python train.py --activation="tanh_gelu" --norm="layernorm" --norm_eps=1e-05 --positions="learned" --tie_embeddings=true --parallel_block=false --init_std_down=0.00413 --lr=0.0014 --beta1=0.9 --schedule="wsd" --decay_shape="linear" --final_lr_fraction=0.0 --doc_mask=false --dataset="wikipedia_en"
MLP neurons of a small language model. Each row is named by its layer, matrix (up: input weights) and neuron, and shows model dimensions 160-287. Each number is 500 + 40 x the weight over its row's rms, rounded and kept within 0 to 999. Numbers have three digits each.
A block is one neuron, or neurons of one layer that tend to fire together. Before each block is what it responds to, as a language model described it from the Wikipedia text at the highest values.

The word piece "ed" split off a verb stem as a past-tense or participle ending (loaned, developed, renamed), occasionally inside words like Medicine or Cedar.
L3.up910:569570535551496480522559445514474444420563491459519460446448503568585515565559581466493521491513517557535460494473470463521562424505515422483442558502504539508510540505435465559502415462435489479447421409518466487548557463525501531490505518478466468542572499520430527529457478452482498522557507470500539462576478446472516463518490542552570483469526445467479539469525497512451485428418

Connectives that open a new clause or conjunct mid-sentence, usually after a comma or noun in Wikipedia prose, such as and, which, who, while.
L10.up512:606549506553468479533507404502438530536537520454476494483441487464551593498575491477474575473509523502508520535552484488522551420467517471468480468536459461510455521459445510462535517548535521370515447495515515448547495525518552493519557496438493476467486463436531537455441524564509392474496571468488533494477361462481505490551498464502427532465450513495519473435508515461510507470485
L10.up689:500516536518489507542505471485493465479530444426485526521544516480529511547444496438458515440543500509553487559455478489557488470478516518442455467512503558496480536466448456525428493500551479495483446488529512558507493507518548557469547525460420485515431543549515518526467512451478460384467553453493533563485434557441531503539400547495426404474543513483439566443469509524513512444408
L10.up863:495495520486539490525484465536458470466498467529514538523511507583519568473607480493423533493520518526487470561430514480506477549459560446476475517571460417525455472452433434558491517467507374479454485482545506471525569544550523512471495450462530464504508459435449446524430516545525416462499530504519529479525470586508481519576469450518496534413483492499508478391534463575516463475499
L10.up1187:530524497572530493511564460510482495502497502487514530475486526459496564515445506504511473530503501488527491550509512497522495477559541507537449443537530442524468496434504389495507497478495475485498508499429495503463537519562519509503499564498557418496433502464447558545445493450515520470512491564423496487419485545490444482520500471577480474519495506423451548501509463540528472472456

Fires on the last sub-word piece that completes a word split into fragments, often suffixes like -ly, -ate, -ic: month+ly, altern+ate, allerg+ic, Calci+um.
L10.up10:561482558515511513452558501484483454492476376519518527524533506503499489541547496523418569532580487491443540524527501542510457454441602493474448561470514526425443491452476515468450473493435494501517532477513470539444518483547451516489441451456557523457507487510520554553476474552496527460539563495488515571506545503520542537492475541480504504501548548460475459500595509539471471499384
L10.up129:517520555499519501488512491481513429541463441468537536522480480518494537473376562480550535462496613526608504615536507502580545503460534472538509590478474518478468523546469489507482470534514499443545487529527526517459581504466483568544540480454529475521508469468526489466508443528540577473473522423569485450556462481470535500537520472454511572449509469516474495489563476497513537496455
L10.up179:481511517491472516599495439562411485446492450535477463464425507523568513511579455612502493515496491537588572587481514531499481475497410477476504580549480569406433505515487487523548514436437521483526458478503483511543484525527454488518505461446512516522491476438456522521460498502439538445494558560514539508462485436529519537539501572563516496495537416508405423513505548474396466467474
L10.up467:446527550541471487489503537531439505469520351522467544512462395512542489537535500561517516505560480517514506657534482488500470406470468519506507529466447517468436574481531495462558494494478527449415492496384462535494491494505465536534500469462454532536541495504524428507439598514518558439570514502533493479597478421553454548497474558462486519519528386531469510486452525495507432401497

Final word pieces that complete an adjective or participle split across tokens, such as -ed, -ous, -ant, -able (undevelop-ed, fam-ous, import-ant).
L11.up31:541530617551511507485491455623475517466500426448480370500488471527589456486569431521492485505491548504586503586477504424533513524501479477471520482587507552437431489458564478504459517484488504433494556539492447523528542564498511530532535470499509549555511442453440593490496473478432492523485542499526495514531450463519520521503532410486511523488522520519510472545469513511538464450475
L11.up69:518524472520576484495440458515483455474493401484488497529503477635591545377514484509571529455455522505593508493534516526510512453503512533476560560521455499555469495497446489549528517473518533430492428437482451547597581515482505537570565428471501522539485509489496479496510511520500458480454626552530497513492525395475547502484548565522464473507505516496443478494466476508532488471456
L11.up78:451557471524505496549453436552454492478488491445475511420416487502594548479513494495461573512463538504533560569513503499499548467451490462545504478529469535463412519434461447471440452489521500509483509519490447571491536512563549532477508469463506494543508491508545538449504461424444536506477458514514509490544517456538580539508534532536471525550518527491526420505495495534496389468436
L11.up180:462499529566491498531554482529442482464544466524438601472512510486550556508522592500492535494535510559504392453487488481526529549386417489454513490563496494498519539538456486474499530454448486461452499466500469560470500518529484528502580516496478535473526449493451566544436490510402491448562508544556510508484476452498546455519545522496524505477505513574522468491536574516465459470511
L11.up208:488542502525467519475493451536499474416530444498431449516419463421556552506525485553599532486521533525524483514498452482559472459510573462552408427515536507461464456513455491472553485481536446446522510556524428545497505542515473473519532515375484481534522483482531569552530463499504497461586534471511463506479469483511474484486478464508493519513580570529524456436601465533479424463472
L11.up531:521563537497527488503466471561459407539536422463552427513559515501565537452461504569461517547516492556510456462435516432580510486493517515510481580497566497496474531465507513506444441510491488434474488454464479529466492432525558486537520449440487537572511413472532531474474570501469548440495491469541497461533577553521580504491484496463504517517564517514439547485498535602497434467521
L11.up549:461499456441530474499500434521563460530510433476548434504468428465469474520487482400489467506479483584518443526525527517564488490557458529477492524455534518513426485526494477556500502545479481469534472535490555548455525471532518502503496466500438531530570526538491482457491529507467517495516570486471580487485481557505452489526530503495496563464495439524477474475527493553468519459497
L11.up585:525573552547568512530544460514484488576509450507550425528488490486533507422566524578496513479450523517538474542511493410453491507382502490552522507476534571469486521469508512448498531548510519438486454423545480496602483530574465480443483498509518509535520503513458509495498536498548504438463567559589497512522482447500471450501560474503490547427512470530475505377534507514422493447476
L11.up661:470610471475510557563475538549509480511494456462488456514503481504529464561523570496477493462496530464553454450486528515526527474412512474585441477496506498398478460487419485497517479515442541514483400511445447482492533471474470558449463481533511546502491511488462477516510482527494531417504555415547525540568512424438513477570518479500392541508572512467449507435524481462507491447490
L11.up862:471530569440522548570528470528456475490560440456513486420457403479501551479507525507455447491495464465537478560431414431495513451491530487469431495497465443473422457490459498496571474467445534437490448421531521527556555507509531529522464491492468460505503534568481482455481502541462458522499554456507464490583441460512501514551492405536486511410556508518467476499544447506539451456498
L11.up888:460545515447586462510503491516531480535596443459505489416483504533634500425568501481514488477470534503551537493481443495564544499552493506570484483487520499417449590502524499510517410520514500434438472506505508551520452555524535489586506515463486494516510474475500502443464465513514498484460510531550431584521518435519502435591496416540527535481543548545449466433511561521445445452442
L11.up894:539519476526492517514532469565523472472507528480487467516531488500503528586501446546484542506463557505474476552465507542524548477413459489512403465416512491425363466513440504453461507509525513467517444425492524497561568611517555501550532569482507556555526491544523488459476530508497501453427516501467404573511477534462482537559532459511546586490539526496487450469495517537526534485501
L11.up1133:525524517494467534524527469562533502503563429445509496459539469584534516475583463526476505458486635545511512514536553446552454476452453465470567491467488486482451462519456450480504539485482517488511516484560472478536517529541549447538496471522438549536511465519445625472438507529445533454496619499515452511489492445538519514571484460558510525439583520548464459512482519531496509471526
L11.up1142:564526536536508516481508443537494420512501485551545474506491477498591435453474487509507543458499547583513448534480445471485526458494459556488474580486541553430424488486515515534527505421487566448515423436524484653547525513575519499532549502445471498496545460518511484484466509575503529463542558491571534480546452479573442432502505480521473512467504569472441491449507549564385403506556
L11.up1149:512543497619540499561542439530503499463478449545495440497474536542567515526495447496481544490507453535564470433431536504546538552535475564522468501623486519439487555495467473550471491501465507444544518464546439534475511463547505569545529422536483476479486462533424482483422525463513484480575567420520533508474518430484488527488550496504507497493500517530445523501554468551457486478419
L11.up1189:573535500443538498525495437559506467466518527498400407521477508462563474517499488480475484433525587496549444474452490521459545412511507462490459500500555448415463445565504497439475500453483478473514513491503496512555544557520466481430530528479503506536541474467453538482519502535444492518530551495535508490537493468557506539572509510478457539479666530540466460478543445506542464505494

Diffuse unit covering sports words like Team, finals, postseason and finishing, the adverb also (including See also), and endings -ition and -able.
L3.up655:522507536495513483487502457498515483537496465560476552496530541536424490564506511434486497504478525497487549563487485489517517482504502490485533497502551443391540473482476518525503482561532529520470480541517406500503566472521492592499475472524368478508582498477469512494550520513415461523544504465521456493499511486496477518534535506484541488513481587488504602480482465547479527446420